config.toml
n_layer = 25
d_model = 256
n_head = 4
n_kv_head = 4
head_dim = 64
d_mlp = 1024
vocab_size = 772
activation = "relu"
norm = "layernorm"
norm_place = "pre"
norm_eps = 1e-06
positions = "learned"
qk_norm = false
attn_scale = 0.125
bias = "all"
tie_embeddings = false
parallel_block = true
init = "trunc"
init_std_qkv = 0.0312
init_std_o = 0.00441
init_std_up = 0.0312
init_std_down = 0.00441
optimizer = "cautious_adamw"
lr = 0.0011
beta1 = 0.9
beta2 = 0.99
weight_decay = 0.27
lr_head = 0.00471
grad_clip = 0.5
warmup_steps = 241
schedule = "wsd"
decay_fraction = 0.766
decay_shape = "linear"
final_lr_fraction = 0.02
batch_tokens = 131072
seq_len = 512
doc_mask = false
z_loss = 1e-05
train_tokens = 843500000
steps = 6436
dataset = "wikipedia_en"
MLP neurons of a small language model. Each row is named by its layer, matrix (up: input weights) and neuron, and shows model dimensions 16-143. Each number is 500 + 40 x the weight over its row's rms, rounded and kept within 0 to 999. Numbers have three digits each.
Before each neuron's rows, "fires on" lists the tokens most often at its 100 highest values on Wikipedia text that the model never trained on.

fires on: "t", "n", "0", "s", "N", "F"
L8.up885:564517508604449491512483569503479488521494590535511474493546567505473481489543541546506501517529377515547507447516474499541545442512473513559427506526423542519546499449467511453527548425457521487523498484480521506475494560526519447508470468587557478479584426415539523512496487514449532454540527489502520476480482463527512439514526496484530528465525492484503529506503519507469552475562

fires on: "ro", "os", "and", "as", "t", "ort"
L12.up298:570483471574508400484480566461476494535532477504500501526500479471514478497530484506414468468494513486525478495511465512549525471463482527475527471525480522470493509447520523565481517487491487552496534474510492517509539501484504477515621492542504508500513500462477621463459461541462459444433549544434421480408506490504483568545502439596503493433511556585507531491495509551489431482508

fires on: "s", "\"", ")", "y", " to", "ory"
L19.up468:503513409506465470493455509503465521500483454492516481511459496510539447473509559481514484466489484476485403478494476541552553524501439478518453549486515590574491524566531541502549512502485444497524618464469475453454512474533509491452502545422472548566536499475556512543508517524466490451494472414544515491520585513457453542545515513520509490449445467398535498453502472525525518479470

fires on: "b", " tr", " g", "6", "7", " r"
L19.up597:404519489474433446454467482543493519455565509462562533428451519438455457496585481485519389503549488466491455535480545574476526552550530521525525469521540451501495526508472557461518510475505542488485554483574520509507493529584570409409494468527520513521501533414391516538440534547458484492517551487415489447480507447546475484514456551455548499494501424473524483378556481461517475484505

fires on: "or", "p", "m", "ight", "es", "i"
L11.up982:500507506501475485527478548480468497475444560504495506490560499468476455502486458477445436441527511443574447518556469486541524506505488579505448598506465517459524455578525508481482442522457517573450461494514483467489563463516490455428466531574483458511467632469536562560567485529465492568560539471511519515534519528528515530497569483501524523457420489474508594534483530534527436462468

fires on: "o", "a", "al", "ar", "es", "or"
L18.up414:460511443533557469480503539540514446548527461489393492449528501498562474517487507468493486461484478520463410540498540513488479420512532486450424551569493589523515516478520501492526500545526478527502530498525475493544498525535479603489518558506512508529468507445515478499467449469536495419430580448465551510504513501493451573486520502488467449569516490511483464540604455501446436511503

fires on: "ter", "ol", "ub", "ur", "t", "re"
L12.up750:502500480550502508453454523503510517512443562535479545471545537536567519430554436517492517502515487493505491523536533548529492529485489525520397522532494423491543428481512526471400498524467524528519544567560528487516542450480452544483467547504521495449528480491574467488522462512445512455529501542502530506458491456555497516473571470525490532471478421510574503527519551513464552530549

fires on: "en", "el", "er", "g", "ing"
L18.up718:492518564545438474483468467476516480423533502509530541543486489484491436546427575492551504528508539407568435555536485525429450542474554515480501510453565502511493456478536484483525477440428540456495450538496524557451497496552477497505524474457594487529459570467525493511504502529546517517535493534510541494452577492487490576531526489476514535538496490515516463420473439491586506579539

fires on: "a", "an", "ol", "-", "e"
L19.up629:429456505501499518522516467483408514480506520579559525489422487456452528482515526465490467474536447436526491489484515459454501497462414517581438549544546524430543365436496485478472501540493470461474453491498499480527441534541534589447494520466498469458467486527454521533423484534485505426473469539481534488560457589480435497468565500501497537521444483423487488560531558521568416455494

fires on: "ag", "le", "g", "ber", "it", "k"
L12.up655:520532461558516527502539461497513462549548496484524483497461531502504496469510558423507513479507479428607458515510523562519405457520560528474501529525519521495508445466535504539491563457462483505437430523458537430450532470543477546537549475500481461575422573435497518469529469503475424459473529556514482499476462510520443467547506443484593510544514560508528543469580508535383541521530

fires on: "om", "ow", "c", "hen", "n"
L8.up847:503489464537507466484523542510493493522490542423639549486477527474453512526517491524501488527469451573439538470511525506480443478467500510512487488439485450496539524411492508484515515523509463487483483586472536472537458453519461544400508547424528487469545460584579519481529459542554485477471473453510603477539504476486476494542533481487531455476490431454524516465491531588537517438543

fires on: "i", "ic", "ric", "el", "ly", "h"
L12.up198:497535479478501505549529453515469516490497437478514519478521551476529517537557516462490513514512504524524564520481549507480510529496472558513538521494500454436495472500510574499442482560479442553538566469558553526528490414499493550498522561517549465549575515530463491517568568511482521425510487485474430504520518553427463435457469497521552536480527458514501451581509518496471472441479

fires on: "L", "A", "I", "D", "N", "F"
L12.up618:444532507523559452520509561513451476521567517457520524421584461441465461491505460539536468423547513411496462485472458496428523551499563538539533565530586496508600462526464548560502510520461516462498493589515511575446474508549528500503461509556554422540489526549515499436565446538494493471490526515504470498451596526506503555483477486490560559498493485479430515480521555528578510463476

fires on: "y", " which", "rit", "e", "en", " in"
L21.up818:369560499577530491553503555533463530494534517507501496523488524474456577525517517503470493452509465447516466499497544589576502508454455545439494501518467511494505527495496478474475493519433430559514538445457541450544481501547489566486503517447589474518491514459532478511514529481454456421515505445534538488554495508495473480433524530461449538506448537423492533477574543510508559497464

fires on: "ing", "in", " |", "ant", " of", "ign"
L11.up486:565471496417516553601581529497505532445433528530528499477574517541573459569520488515496499486474512525462518473462462446494570534519475493462535525488542507531482460438476533478455498483490532557555484464506532544491542523551516446525480529515481482520543497494556481475506473540455493498554520429543447521470498484515553541605578500501478510470482516480504561495519568451458585520459

fires on: "ad", "el", "ue", "es", "ak", "ra"
L12.up397:502489418563532522563483504501519480493505505530470509522495528463463469482481535510550470442451538458510514426534470493477568517476514529560509591522492422454474501551561508480505459476475487495495472538468596518434522502498492537492526474507502475541488490506483504502569500508488484460448554483505511467521511464479541522525590475496558570483428476499558479572507512541508449428478

fires on: "o", "st", "ons", "s", "es", "om"
L15.up507:509499494549537414503473615539469481482556490518516530506484446500498470514505517486452435479488483489504450474518562494545444462491488548534526575574456569552548538464467492465552584553501439548462506487472557569421511542562443598504491590531501498540407495520480425480480487522512448463510518451449520509480545472529472510541526478426483483444446427485528447487474451538529519515542

fires on: "an", "oun", "ec", "am", "ol", "er"
L11.up3:518463476450496475473498526488486502508543542494473546564519490472571461491457497492534525473497545518522454496539481499462515531407483538509458607513559473498474522503521482525441507421491401518520525534529582524493541548556511490461416471514517495535476585449487530545521470556478518485512523526517451474521535497411479532508511483521530494535436446446542448477512554448536492494419

fires on: "ust", "ab", "ian", "an", "id", "es"
L11.up271:423453539481456470507477453536492534530478555494453504503467527490534437524573631402531539436595528463538527497499487509462475505421537528471553536563533486502446522465483516552461532502559507492470501481475465513455512480512536502509465582506470473533525465510538447463556493515496527497450476501501440508526494496499445560446459490496523528549432479499499478444485502464573405427452

fires on: ".", "es", " m", "m", " f", "s"
L18.up619:542513549610474502513527561510498481532567469500506498473446531517482460521540502473502446573481487491558432464457506459429512510465474496487460548571439590475452449490478496544527472481459475500467514561504589447495477508592448580478495560545563523467496515529489470506535469450528482493454546411499604434467499464478460497594414515505461590531407480507508452520474465466518551479471

fires on: "ag", "ear", " C", "s", "in", "o"
L19.up804:488444523584578536446490491463468527513558482525459506469514493458481504491515529506451434523545534504523440509561594481435482454549535488554548538503514533506555526447512499483464490464556448463474449508478491475545519507589514473474506498498504496523435540526516541513519544590414432547459496566469472456534548455494490478600591467524492424490545557521507490497434462584513461473506

fires on: "es", "s", " L", "y", " R", " Sc"
L19.up625:543546518558450558457466538464435522437509492568503547415457533494545509503474523491535457441516488419547415458511554586523520567498440446521507493544484578535534535474520519492531450505504461503521512569547518451503571532505486504471486535477490509476457449494526543467533489523428425465494534432464546424544509517459498521552494531500504441495511415475529478497515504435596503527520

fires on: ":", "-", "a", "ess", "r"
L15.up284:493535523442496541629481537518514486519416442543585528477445540538431473507509471505488471475496454509516531535506471448460551466505481508515480460503505501511566476460500523542483450460542470519523521493505482485483462468562543463461522512445481517492478549496494528487509486489564464407533559553434523496472504548444484531500456457527478546501441509432500559512473554489490434502507

fires on: "est", "al", "ess", "all", "ard", "ide"
L11.up688:496564548494510452501559516543524487542455513511498479417487489494524515464481547504464491399560502519528513489613491445390450469460532514461534577551540442446434485518484588520398541482476449495501468471533479537423514506524505536440511555526455467564422487516487524518450474515495535599499548480488433528495454538453491497498491483461576527548472434515472510554464500519498512493484

fires on: "t", "en", "ch", "c", "n"
L8.up147:509560543624505520485431581481510433428486536481511545499514538494407499472500491495417460521508417518502529477535535480511507478503474535558479499601451565523503516533501498494496489468519486489509486505497497490448498515547454485507440483513534492499519495427534518490536419539478522479532516489509583492571628462456555468483519476499499545473498514504542545547454513499497563506515

fires on: "2", "ade", "N", "er", "ated", "3"
L15.up327:536497537480475487566451454511531553537510424482475462472559527417479443474552453454503497463551465465549533484559506527505513471482580559506488549423542446505525545480518551507503585524568491482483420485484538498462500527632448537439455515543493444514533563567537492564565483488549502512519438480448521508482513466452464471483512493450503564502440404501521447479554543587524495464536

fires on: "b", "ing", "m", "R", "us", "ad"
L15.up38:452500464450523550553496505504446495564479482488486514439455466493553501540580475432515461429502528549458518564469531559456514512472463468549496581525445542512506484486472507536543402533496549478519580519504450575528410544522468409510446540500593533550486537439536484508486497508480495516550461515492519429547628463502484503507453548421531526541430501487534495499500497564499516425493

fires on: "a", "qu", "ip", "x", "en", "ap"
L11.up55:517500497430524465537448499545487531576509542523519543452531475471455508421559485482511447495560502489447512499596490609434448521449496468567559548504569474442485497453474525525521564479530485576482457478497496546544518447502547543481546522494470468476414512478501498465483457495491435438516534538476473539425501501489485557496515432519456514568428446471584566524569503531491524553398

fires on: " |", ".", ";", "ed", "S", " "
L18.up862:467514561519483566442491495514526452505459481507568536444549525483474479491499471545532424489502497510498434542518505513518497470532497538517555514535533541449522497514543554538494420382516537529468475517494505527475549469567526460412541507543474462491584551476505558508523473470476509491545570482430462475426502433491486510529557544465474492534512438559520502549479515569477471524486

fires on: "m", "h", "e", " M", "'", " and"
L18.up572:504490492575449522473563554522464493529558485430486494481562550487490470490580535448545542548522444547561502439540489473514480474432542518531530560476550529467463446499394501465539552541470460552494469470481572465517491513495392532466443473528473455524549446508544549583468474501460515501450446479471563511460503465465451492510449474443486490548492482462472471458520482456499473442535

fires on: "ff", "ad", "ss", "th", "ver", "m"
L8.up882:418524533441550557521545519470473506490484476509502504538373465497605445510473493465542517464528484495503494568518500584541505472493505480533527493466481502526555540476481470532514541500496514504471511567533552489499429534524431442527431532524501487508425570460513539463507485546480483415532458478458574501472557519501514504517509510498533476516540494555504483386536541510477497473430

fires on: "s", "iv", "it", "if", "ed", "st"
L11.up563:510528524533488478507563538539505467491535521520485533537466461468529458475531494437497471468518533455459515560482561472518445510485586550552525495510431554461534428486501469462443507512363526518443492502563538505567527504495556596467552493486505463533470533524522510499564532522474499444437497535392528487441434450489494507490485489525536614437505469537496485559465491527529501438407

fires on: " s", " ", " t", " a", " |", "."
L21.up956:471479503482476460472513553557480469445520471532553501516528514539419506494495536452411495533447506526551475468501453589445488530464576472595501539495469570476465463536528470532509410458475470519568483553501506485535480485566484540500500503584566467539475427474500520532539513450520525452466537467426470470463492512515548436517526462521577516484459505458440546454541494484533473444444

fires on: "ased", "ect", "ed", "ish"
L12.up150:515536546575515374561489535522492462522527513406513492488531552489572528484500509476541481506453482528459496540528544519501477449514565507517471458448511517506495456513521498475505510500461547516490524555508481609546450472470565552447506469480511461555505497501498468513491500518489531459495469494500516515415484415517513555443528481481542491537529492477510396504483538513507494565497

fires on: "or", "ar", "ing", " to", "en", "e"
L19.up857:481528470553445472505520531513559555531454499499471563526455510472519449523545465514499508484568469491546470527509486535490481470447497505495490582527495431437496529478513546436505488533446497473396559517515513472424490513544498638445467465460530532513511490452532551476572502501468494520487460472468515546452500466468417593519522492516480525396441505443525487430554525516528511511473

fires on: "en", "t", "i", "in", "es", "id"
L11.up877:490448493483549471514517543582433478517486520530451552477564537457517478496524507489482433482526530472501541468479465520483553391467571460522588539554559486483517445459430568515507427453545479518482517532552523540505492460630569506535530524530496456466506401519526482490503445514474537460444496480501500499449470533511542586467448442517528539536496531464497567514507528536543442501470

fires on: "on", "at", "et", "it", "y", "s"
L15.up314:448459512458443444617560499521404517458477524526517553534435511506510464552605550392542446466481497388517480551507490534543539509426513496529464506543511562461547486445483449519487533478510473501475543496529524518531511515547507545530528539475508406523438551447494455529547525521466529486513470514448485533501498527465453511473540510453551526468518468423538465487498512451503531459419

fires on: "y", "t", "ter", "se", "er"
L12.up742:516453517464493498536469569477481529501487552572545518456604579508544442452535483472498450535482475512507532520474524509502566490400509490510515522515498403527529390465523539532452491528397477495503461498500515546521485477480503460499528480527507437468546472506513520570508518502481483505528488557449561515539521529478479484490582481501513558470472478429556550533558517543528509500459

fires on: "i", "ing", "ay", "at", "ar", "en"
L12.up80:533542381479478461526576541549456510461410407493452553509533468467532474428481492470520504514573476473514513517569437476497478471454533519526542531535467547490498525476477518466509509515480471489441427537541509559467497562544461489521495512458547452571418498407563490485535474512460512520536483572485517534483491470453494570444488484520496529509458489487577526484506511516538487519422

fires on: "v", "ic", "ies", "in", "i", " of"
L11.up673:452458517550478467642551436521477482547519538458558624469570527502454540566490541457502495548478496575542536479430495523501474514487525470465500464514514455507514445516450538452494440488401474532475528522455524489531439496538533531528470548478582516509559481526571483496509501489493530494464499489468536467517533529456510440507512480478485589537494464484512494565512510489492574434495

fires on: "s", "es", "l", "ore", "–"
L15.up293:502430470494535545548493486465445485494559455537545530469451467493539508456506471509502503468503464447492458537499471522482529439495497429525508489418516578450520489523495521527541444523520564575480530552624498500520498573488535478460459501475501492501527500445440485453471413517561495439556508466465426376441519421456511571480458516509468522560432566489512516510456460487460444471531

fires on: "s", " which", " S", " n"
L21.up876:560485497537482511461516467566460472498556547452542494490501541523566412550548547530497542510463415544522464505553526563516559416522487509540464480507466551481458518508480498500474475556522479449474571566549531580507538564519448433471484520495512484503549525466488588528539499520439504524526485486491483514442491472467503523480489524517410532503469437498545464391568455464473489471492

fires on: "b", "ed", "el"
L11.up793:476559420530479474547522495478488541493564501502400525549483573469576433527518529435509527529504544470504451489453458567451492478494513520511533527507406454459503480464496512481496528521493468486522536508462538476519538505523598556488483491523476485507553567438428557538516571453458512425478532542439446457512525489410503498520534470448506552450513476511570442518511485516473490500467

fires on: "el", "l", "al", "d"
L18.up620:520534528569478522538459480523504478424467520513454571529497548533493496542488534473534482501471505508446441473496503541474504373599456489466525498467428478495501492480527525508479521505402451527558536546460445438514564513516540453494527509482553555478515517482513533453502510462468475460490601448475536489468574500476499452518548451417477516473507448507481495560481543514445461503533

fires on: "al", "r", "ra", "a", " "
L11.up831:476483489473476469551471485454508453565503561462606505493450537475459495506504474449491547439391523545509539470587542502455515472479456586499496498513520566503533453439496449465437438468459493527509534532581567465526507510433462569470475534497559508457472537534488557596489470545511563474469538485462451455501568496443508467545530500439540508488443478508522454544568576485518531464483

fires on: "re", "ch", "t", "c", "able", "an"
L12.up818:550448471418495502528523538514486578547529520447534550512456446527538452514455568465480536542555496504559577489493489529534450541479575427556440539473544520419502475498507539475493522500509488564504504487508489525476500554575509553464452541514443512493511541452501484470500498514495536538518464493506501515529518500555460578429552454428527509538453460436495481520484474478543444566522

fires on: "s", "em", "t", "ist", "re", "ne"
L11.up24:505434473474534442548405512479458540479481538491526568532481407465541440515487496503543529420512461486446537478523525523546524516445535491548443577443522544473518479475455489537462479436514497511529535523506470459453512502562516505445468478522493455464464496494545487547604471491510445533424480506494508511531524541464475560483513470507501542492463482475486514579464496542519458524427

fires on: "it", "ol", "amp", "re"
L11.up247:444588459545551526501491508508465434558478575463430464446461528468480523513545430506486425504500500425497454441507493500497470479539531584552482519583535414473580529456479523537477504490533548469497560508468570515436523391504428549507478585519563499508529572499562519484481482477438463463518501479493475495496554457524511481463489515464546569530463431504577491525519506498405449525493

fires on: ".", "y", " U", "e", "A"
L19.up759:437566521529491557511440564468470466418453537502532522467423556518496508486553521504498443479527476488521534478408538469440469396531548518484506481545511543501499491556542524482442441552432526538503567442502529466487543481501451473488505450480570494504489494479465435571568486494426485503490578406448555381498512456518442456444522490417470535505487479491503534512558540521536479522418

fires on: "b", "i", "and", "aw", "ee", "in"
L12.up990:572406507521515531506506441554466545476544508483561476470472493501536538542503531479484507383483566431542502566425434548456487527523497554518458513429488488524548447560503518554477447443432486563490469591512501472510530535595458450540541434549540487438458494470518509522506503565512474588525552545497512516473531519467503512550506481497475545482520456436538533461552467550522511477476

fires on: "in", "if", "u", "0", "b"
L18.up404:522497439471501497497441489532459538480512598439565501527405483518578466553391530528515516449495536420467537546432466513527494519532468562482509507502417534524491467518571558477491420554524439510521462531554504515459445490537491462523459447468554505474501537467509507566460515564420518514532524415484502501494500511469514533514402462499531537444558469574592541521547498472456476453513

fires on: "ing", "en", "t", " with", "ed", " at"
L19.up451:442512448411512466540488520482493460525422527549545520534519438505562465432519475517469515499536428457575543551527530502540508427474474465475504484545576423491497509458495506454464434492501572522466536505476520503430496568582425559470515511445474483524540523415538543457483449523525500490534529580428545475462569509437466591496525533491490501453520498471515577500547553479485520506551

fires on: "en", "iz", "ist", "er", "us", "al"
L8.up468:466498499509532412557506516480476568492493501467476548543486471479582457556473566541569529539493523384517500534532572587465518467440431491505496519484535504449486480469503524512489529481488500556521497590473564527473550508432510534494514516475464498558491514451496479542566470564447556511503450518510482520428558536475493491477535480506530468506546463522557471445543437462586493487496

fires on: "y", "k", ":", "end", "un", "j"
L15.up933:506514494573511535506455541547481501475469485540507488439491549495448478463474511526501446401486439442558497535472482508488566497458463512484531488461439538491535485515512529539560431438543479492536477472557558533500568500593460388479484470523544501452489482484493540522491486497487492530449527524488543418499495492540517515510542466482527538546454552476554535518458520555458536486502

fires on: "in", "m", "i", "id", "g", "il"
L15.up427:441433482494541531497532579622499532469520478457585499526485577488476558434540474497420464477570497493528517509479552504405577440553567417559498532492489523468532433409449503516481539477531486581469501491482537477452487523492487544463566534505463458421505448462537483468510509491474464548440527520475485505477510464523522462469542435481511501549458486498567476542519525477398570470489

fires on: "ed", "ome", "s", "ear", "ess", "us"
L12.up152:495487486565452465481567578486468488503561525482474543496497413470470582418463493469438522464450491551521441516502548474433460554464579495510427482538462497495563482471526526520427524474518495493480498541531540470492524516470590533564473497416490463610454524549510485527508496524547476491516513417496549512381460440478430480549572519475553520445535464522503462510451468516516499543497

fires on: "il", "l", "g", "k", "ter"
L18.up242:475489453499556494458523461534538523561540486510514515537454508405522569415530505424471445445489415531599508508537505503513455465511526534526529565507491541501558498509490523528487508485577559517499518447502497492366496439521481588461508468536487481533395550457554544555480416498535523499515527535456485452483545498524490522466492474536490469501488506484566538552562500592527460475512

fires on: "n", "he", "in", "v", "un", "j"
L21.up819:496499542496498532617476518477513439514493545540464618474528517523512463518456448562483509467505475428491491431532463487483529410497512462540528455483551488506597431491458504488510503456460435561461509537436498536492502481551549556504543503541540465519551557532591512474546532498484495529439460496513561564416492485368512502517460469486516581494469554573515478503545513494526596415448

fires on: "y", "s", ".", "es", "ing"
L21.up980:460526432515542501478494521483440493494443509499507452509358461484561469464579574435538487438478448520448465413506540524538476493526459546462485521533505569456532569486495443539560487493487505473520518519575503565455528535577452543436469458458503481496423533496514518563512487525506472552471522480453592457565486513458527558531527516462454479456508456455505486528505507514529521514533

fires on: "an", "ed", " (", "a", "er", "ol"
L11.up677:422527517483464454456476437543487537430589468482529499512534535486417473419478514423550506475451479513542477528497526555489465508460503579511466526567563431498523468470566516462502477519522528485520467527519620505523510485523494567418585497445543518541547537454579549559535526535484491477533497434488579504514490488476482463417475521445483470467432488426540497575496428392471453499555

fires on: "m", "i", "b", "er", "am"
L15.up422:475541489483539504512496586515532485587481458547520522468564548472546552546541531529468460453538493499473511448509550481437519442511525478478437468559540541473488491415425514493536578533483437541515539482476539493504550467471490520462509594518524505451490474507606540503526515508429503606447507473554507523479515534528504483486504455471532562500544462503533480497519568468473559503511

fires on: " a", " s", "l"
L21.up342:561488420485432518608474540484519485513458511461530499526491520528491489475533502482553526517424470471532502454525527576544498500481526484563537536467585602473478497465611479516440434505444471494499498563529496508489440536559525502477435540514487505526486469524541512516500539522477486459459555449439542435495535453500432498563527482502525570440464489380491502552553483441497576454421

fires on: "am", "m", "od", "ac", "or", "r"
L15.up559:502503441480461475553480492522455471473521447444492499490516542492529532495478501455415460545549560494566480461558514468440500516533580606452447546517460556487516436505458542521492467460575509488498487490476468472499519509436515405520507476546454462605504527413503577535511503539467545523555507430487503521431507454501484487505453457480502547518508485477549544523469580532522421494452

fires on: " t", " comp", "e", " |", "ing"
L21.up522:515475515585468514543524441517523528445534463424468459430453536449522523527480530540513494486540470509464490466533558497537515489413509603565505505504522480467467555467543526474507478511431463530497525416564492510537529495529446511453464558532492471540475493499464618529492526492483520563469469467486540474534563498491505520517499518432465435568473509446472486482502508498505507514518

fires on: "id", "}", "_", "ak", "y", "d"
L15.up479:549465446485547483445465544538454488500509513443498521461543487488532445463499503477538489465464502443564500523461430529453411493484569529524501492500563476492473542552464545543478534528535507534475527483445468492504536530559499430444573434466517507442488512510532485456525476494484543521466525509510563489461564462506499487476524498432517471512511418467563508452519481590559399471447

fires on: "r", "ard", "est", "ran", "f"
L11.up961:502514469449450400554473534531502530542545542493527465476490508479536519504512506488440480518499494494570524485678553461482445487505546555470528498586503544489483531471526503534452501517476437460508470425476504566478503495499488553491535559475472511526481536467489519466454525507447479515450543463529465533480444465495461527429517473520496473534491467515518392545465497478514439473441

fires on: "I", "T", "V", "N", "C", "A"
L7.up339:450557475444526524577519518551468495491561443456515543491457540412483443448533532446555433444556533449470465512491525552486422478497604496564484549542527488505575518534462542458462456514490483513508493549541524472508482525546486488481481538522612469525490535392507526488510465557505457468497532474421508469489517531521511559471490405499566503516486447502438518456520558539512507491472

fires on: "e", "ic", "p", "l", "en", "ep"
L12.up698:470474478475496454481507615486487566502502563504507549546483482504521461520541479545493492560578471499490441465514463475465529470473484506469483569567526436553466479472430480472444547523485446495452558505470493535496430474519516558544503464519495504562530489398507513516515544540528498442500477443485480531543529530500463491466470480420468526519522496425533497460564521556495484494440

fires on: "or", "ch", "ay", "av", "ound", "b"
L15.up282:446459442526428540454486571480448470438483474519476520473448540474533464522470643455463530553521538506501485511514529582441574515498537484518536526548495509524508489568476576542404532485452460519472568505579518571487536496500500529493481517526439468591562525442491533484502469462452468458513516489482440539487501507474470553543504452512489514523513440500545468502474572458484503516428

fires on: "est", "ia", "us", "form", "a", "r"
L8.up46:483470467488535453551518571515485485567499532473582527459415494499418525498553531514451542515492507612475472456545530500504489506539535525518471531535537546536501396477472531519467540519444492527489497488490538438522586483445477597441502506505495492543531479496490548543528460530509553509450536457529462490459434479426446473544571475411478566486479497413457476580543512471508445494460

fires on: "et", "us", "er", "ver", "'", "ade"
L12.up607:439438530494476551485567489556468485436511484458481501475484501489534457418517488443503485426523516503544566454566547521419465510504531587537462548507485459462539534441509576446517507460513542547473452480456565424450529546529479496491482482475476425496528519524481522504516562501483494518470440531516541511413490485510440406497471471509584524486432474506532485520469466529514471441554

fires on: "y", "e", "at", "m", "and", "om"
L11.up944:424443457476526458553528547517498523533511519499439485408516559451482505544556502443524489521476480535498497531612499499506466517469541572499527549597575448445502433468460493543473551510532478531476526534514542507525475467548441471485510481471535459479544470482514531462539526515452572504473462496548503508524549499392495483506535478522489518551535444542514462508520440487490427402434

fires on: "iv", "m", "2", "or", "en", "ors"
L15.up56:492514449440476455548531618539472489615474597476543516568529467475562518554477489491454475533496524505522436459540563498457516444468515502493515594539528442583518466452434484511430482487494522531482529496445479502500500496464551494531483531509551521564578506458516468558575428503531501499531494484498533530476523408484515532497452560465441567498465475499464544470532481448466432469463

fires on: "d", "ver", "on", "ep", "ing", "y"
L11.up372:471492498496609552478480427506462547516536454454496487457388523441523535452521517491549506548421527497509563481462550543484490476454521493572535543527513431488524508427494525477498557498497537552452538466501539462453522516572406495470563472483437487462451547462561506495454498537422561456479501544488557459451484449487509517496571441446469534551485521553564561485573466575513482494473

fires on: " of", "ing", "e", "y", "ic"
L18.up205:515445469558479533566450483479550516491516530481517498457455440506548535516509509475431558494516505453530508534508500577542538483422505521527430532511501461460525476460483504519496433481490504457494485468563540486530530540526471521481509534434458532548503445462494564591570527558488512522519476431435470468546540560480451579509504501453521482510466450455479470486548511477534531516478

fires on: "3", "5", "4", "6", "7", "8"
L19.up483:491495506477505541495532533523522572487622479468497475431487508489468492564529526493437457570553482466503423483497508476476558527519499526527472501441572537535525526497532539451508512493485511579475571525526536581494480547525516475435526449561517464532549512392455540497453491489509550462507498507394563503453508494508463481517417494511504482532450482510585513507597499504517489497508

fires on: "er", "el", "h", "os", "ing", "ir"
L18.up652:482521531442417401534532519500494447447501499519439535530467514520439475480514455433466426456444487500551443481458527474489541463474494530482511513540427412549531413488544514559478419509523472488481527540441519447483539499610552537524495524490551413546569538487535479514559501500534506436499525530498471453581581498426507581499539488547512548453499508500535438504518492549468480392451

fires on: "m", "le", "or", "ur"
L11.up680:502443431484423470503447464513454473467518476402454494454502535487512458509489472427469498467522479504570490501501494481441541516512469645554460564529520501495478513523539536548534497490461518496474488448533538467529530510506427447479466529481534479502496553451534489549542496542399496510516515523444545519495510447458489521544508468486551550512456500568493497601473453460552440435571

fires on: "'s", "ol", "on", "al", "an", "el"
L21.up721:452545442443508459457550537468439529486501522480515527547503407454538516485467479509539490474519493486437478506580571466455480503465548560552405540536486450495512491438523509446515456469469485466481520497549500507497473498551496551509488531478589481617477532469536565491536508459472497497480496543549524529448485454470472529523509503447513464557464507495452479540455492482540546515445

fires on: " with", "c", "ro", " ro", "e", "y"
L15.up690:438519520531465561522449636506460550546513523456513490553470459475479531490590484531534466514536496509471435475517544490541409488492526516486521437480514555515515458436589490522482434490533494514489576472526538414492514537491535530530471462490477507495553476451481462522487513567468512511526509423479493450533513534546441457455429494476504504440438502491543484502548530443485540509471